Part of a small language model's weights: 19 layers.
MLP neurons of a small language model. Each row is named by its layer, matrix (down: output weights) and neuron, and shows model dimensions 0-191. Each number is 500 + 40 x the weight over its row's rms, rounded and kept within 0 to 999. Numbers have three digits each. A neuron's up and down rows have the sign that makes its largest values positive.
A block is one neuron, or neurons of one layer that tend to fire together. After each block is what it responds to, as a language model described it from the Wikipedia text at the highest values.

L13.down419:495467438558515506533420524578531505470427463482458481472514555522516453524484523485464478564523464514505549451475521543543500555409460500545493558504485484511496444448498523423524451524531543493531524485476479446510531513528510479499514541504520488503571514549473470452475479472571541563512524479503477548495440451456488427512569504512512536525504507496519494510496501535523532485448475503530438446500457541459511443415514406502569500503580505526535444553469645466477501485565523452519470531487520535528504522482510477566439532462477396528535490472452473508455524549527453499
L13.down2543:534467389503453502499565471437517597473447425514496521550521496510537510508482491498556476525495393523499533477417517488505548480511609453493463440518462513594556515513574493485470460540486487506440470489469514454482463471487526522464503560525491523498558441472495515491493453464409580512524475498388486518401485571517494442465453587536462530486478514433561554503437496472545532492544512421479462498559437443448468496527547522533485497502500491462555455511534526528461536526461426471502516555485519512548503481559445518582519462544560514496571457483466495396519497609504506525
Responds to: Table header row end

L8.down65:515545549518480473514561501539552527501476496515543512491544502488515559451522539540493536492553527499539510443541558527484479580467514534487482500519455514529537452502480534436484476517561566518472491480517414462486562526493438502547495523469641458572549466516504466520502474478476492516548575582475462457480521494538565517565530555522461507470471512512450496474478530553469500481593508528523493481443472472518551484469459491555518434522543474403580431515460498511575493446514463480510432495558446501458545493558429527508505468515529513437545498537543485450422497534498489545
L8.down251:529531512498510500536470511521497505489467492514481477455499467487570570471524505518553424473475459494501559555527506544478533474496487505546474425583500470499519549530517536554507595561444462442512564506499533528473495528494481436472508450479445490505512469490521545474467532521586475415387525527567483485439505573485488448504458451508468428512481471578508437492474510483510500521563555471472498483545451493494557556538501492560439530590521537511491450571521550509541469490526517523505570509471497565513515547517512538401512483435374444486600562486409451462484545485531508469
L8.down1130:487467528450492476507447528452487496492467451458538416551482573464503539519504505509476467464483458388553464512458493537490488519452512462507472514478485567498501488468491540466552458550484516433507495581471551449523487478541488482526482472482546434527481518515479429454484491542580547511599446497463520506412533515514570499517491574408485524495526469522477479483457469544421469444467557525438463519501494467480499498500459497515470517561518466454463496529540496509489579470504532422501480556517535491499567493529464513391520490462499551437516490555613502577495444435479505518
L8.down1564:461559530457542586529482529534532508403517512526497486511485583558554493502512498448560533445413530472488492431495512537484550531492513525548534550408520500519420489498504456554532450522498539492599514482481587561516497569533457481501449516462481562477455469509505560516480547536561481525565495515469587502574473490470446485526504487495471489550492481505548513437516500467455516493503459510452459470503436511590518522506486505399506494478548497536486492471567456530475526464512484444546577575545419495516471478511479507528493496536497489542472553541505475478488536471481454535
L8.down1687:443567530494500552464510406563451472523452455473551509502472462504446513467479440500531524528503458523505560480513524501546537525492481454523500523480468523448525559528484475497521532531444457470532521444509445487530517509536511486533488471499475452498490496474550523475570563497490410492510588564531506588451504510485550473444524479492462507503484471496406545514464519483501492406472422496514530559445517499486507426544439453545462544475527471414450491567485459523556535477548521551468509488532539496478533552550460459491509506493548441500461551525519524536546426521581476525
L8.down1845:460491519482521575517543458459459475517531508546485530536488555623526476468529524546515449498464486468500472513580543548479556507495538527480500481426536474572504528452508457515380502515551505570548449484594573508495523525441491494557512476501494535531485483568440454539499506543540497440541458519491473533466510473485585444531544437454538497472519582506439518387549459487429523435446548560446547545533500582548490491477493525522559478455478559467481467484511521534500554505455514518456519531481535547515522459472522445538523491510472528428467519482578507586522524526501553537
L8.down2099:568565500422465511523523513546521523468490495501545497454513501463535521492520553542501475461450522486543507571493579549478520487516492520569512512503499514459544523525457523469529509552501466541528562489452523519538471606526534493510481460545466418497571532465483490559533528432555533507503534537530562501500449453566500512507503546472551493504461462485461483509478516534514477510451497453510453497517516395480513502502523454415556560544512520451456519550490475605508431476413563456481430558497467554513641476527545440496493525463505538608462528545526538443487450556465517468
L8.down2115:538540528507522613528477556509497560434523504499473519572492520465414489524512484443620497573515444489534530518482518507546607483518513455562493450557528467409538521498504487516547461492448506538527481436520516511499584491532508533457529547471446469518525503499485555464496460479532486551506543453511532515427488454516483538492573509432504531445492478500562486518525490445546458481525527422541494464515489530435485471526444486521545463478585521443536540520450468512457452495540551522495506505511546541607479480528440522553494553507515528513486515504510486480452499522535524510
Responds to: Land and site nouns

L13.down182:532533488509504578566462491487521480462532521487497509514492521464405440467429509468494458446512494496490480510439528563508516497529539439561503486470461470509546531472513521565500525527514516519543539524529543540503522513465471517488538559461483455542550502506463522597433534503507500529561528520557498569560479466470567486472496437501432532471533434479472434506505531484433496499563482532530521512520448490514487559546491505527515464478558515481483466418599524457439464493503525485561640504440456468486545460525546495458493461505429513440495453548515470410527613514543471535
L13.down1348:455501544501473464541524440539507523527504493393502473460521465535512521518478557516567499529547466446419573497507507518491493495432532481506480467461455543505499464499408479508534507456537454483568503513507502486567441481551505414534496479483517470491570445462490525538481507511518482559451474503465489448541495422542568439513512512490492513457494475491497464507538462486441467507601485505489451462492471496426526575570516558524491429502452542538522395531492501552511578473520550483510500496458490503444547436496442528450475577488573451547470518471481536532476495540540486539
Responds to: Spatial relation words

L8.down47:533506455490504517502459470471485507470538507490491518525472484514473509506506487519545500477547519516548516491467495485489534474518498532524496519491478535471539516502496495483485468524469530482496484499504532515479515515474500481529498550510510520496500498488473490470490531524484517559510484512493496473491491486498519477508497473473424520482498494466529478475497530492514515469531526540522477552486534482522489530485481479541542523481456512508514542520521507488490520510515520469479571487495416519467485483473491477497488452471514469497475522498504463517490490521506483541
L8.down1083:513528590451527498524479478511509487487473443490518467514463505534503498474497469469498509455497519465574496513438522522440490521550510497481498496515542521456479568467470477537450504480484438475477491523560478514514529521482478439558515536534499534524475466406518450495502487512464495531523512538487467439462471460436550499546466438526502505495516559452468528446542486487493484461501546512535476534489511466524499500466448452551592500533511518467486547570589505487504510530516495539558572525528459482482494481533492503498532433511505501528538512525526521466504465467470553509
L8.down1503:474524567499508482509503499541533490559398458487522523571504505493519515522521476491503520491488520492489525481486483509461464507501516489507502523514535480458582534490466482521479494455456534477476508456572529494473499519547488456592493517531478533574501517467529450484492470475455525578478518526488468478486512477459546503539457466500495521513497542424514505511508486510467491518460538547538483509396466518513498458473474505558540537483497497519469463547488471505518527521524422469532522499522502504492512495503543433492501455504545536501508469536504540530500483474448495535
L8.down1508:447462458519415513581506450467512527540596562488479481521521483460546486502475491568510523496538463495521522554526472438474491527459508492626523483496514502474504429512520450487558553562476517543487512488474461532500476466546498510506485458465493489432481483480507499486498516520476510477459535446541531583525413463506471432449502484524487535471525562409516501470430485549516546484486482489466473500463490469463552509508506503550514437494417541510558463535513473564481532441491483485506486533571555513529528507505554508507483487475486509447463501465553514524552548380438498513
L8.down1594:466490507478529555527405532508434486505544544506556462505536468509507454566463573476518482460467493553431442511509547563498482519497521534543502481487495562487508505535459496438448491532506485542463499537520526500530481461459477452468463490475492418536470471565488452500539552555414486558512435516414458496511504595472458560485509513499489492493500484464561513458536445515513529432479453505537495500461475470491505529477468445493506545511504563526471482475466543472503451521541417475450463471480515494526495511564539497469583487501524467481567488418508531536522543471460563502
L8.down1698:505509406516581484517514556472513563498465413458471470543527514548512460578461530477475548480532487474484505511476535522540510472528423494482465463504440487423540483472464524479495467486552549499532506485501575496466504539482550549564479477418460495543513528539559495441504488415503493543465510547566404511519487466475499474513455510477520562499479540505560487536469450510554413507428480498524513551477559536481558458470493432492526475485449460476509524506514505469551465547474437512461503517485552557463483504514560504478513486475471489450429450417513492456537532492428467469
L8.down1864:512538489523496461479468542507508461548381474508497531516544522490498490459458502469465514499494503513517529518531490469442495484515559495466494513512559508458498530530401480472527534491495641468518527462491512525488612531538498475585482469518470519543539499506550524467466453444453545381526560528469492514505573515423539439568457463492498491547496572458523475525536493493503504508412555494516545474430488528529502459477492490449477493508518513492494454506529552485541490518512443552521526482485515548515491471512540482569534522558439514531514481482421523469503475456392463469
L8.down2320:528487523479497487524477525449520477548477419530533520503560523556543512520515491561491482499484562498564528517518476510510501524494587496509511465507485471478549565510482470492457475475481533439502523461537539535491492474525494452631483570510464505525520537492530504454533510470490506426510504551461485453454559467440533482539487483510461532549502568525513475499450509517511521516434508559519505569427454525500497419534499448566565555519496530541503468513516484527568503550524404486514516464491477544500528488497505501490567494477488509545494461475477543534505495455444527484
Responds to: Section-ending breaks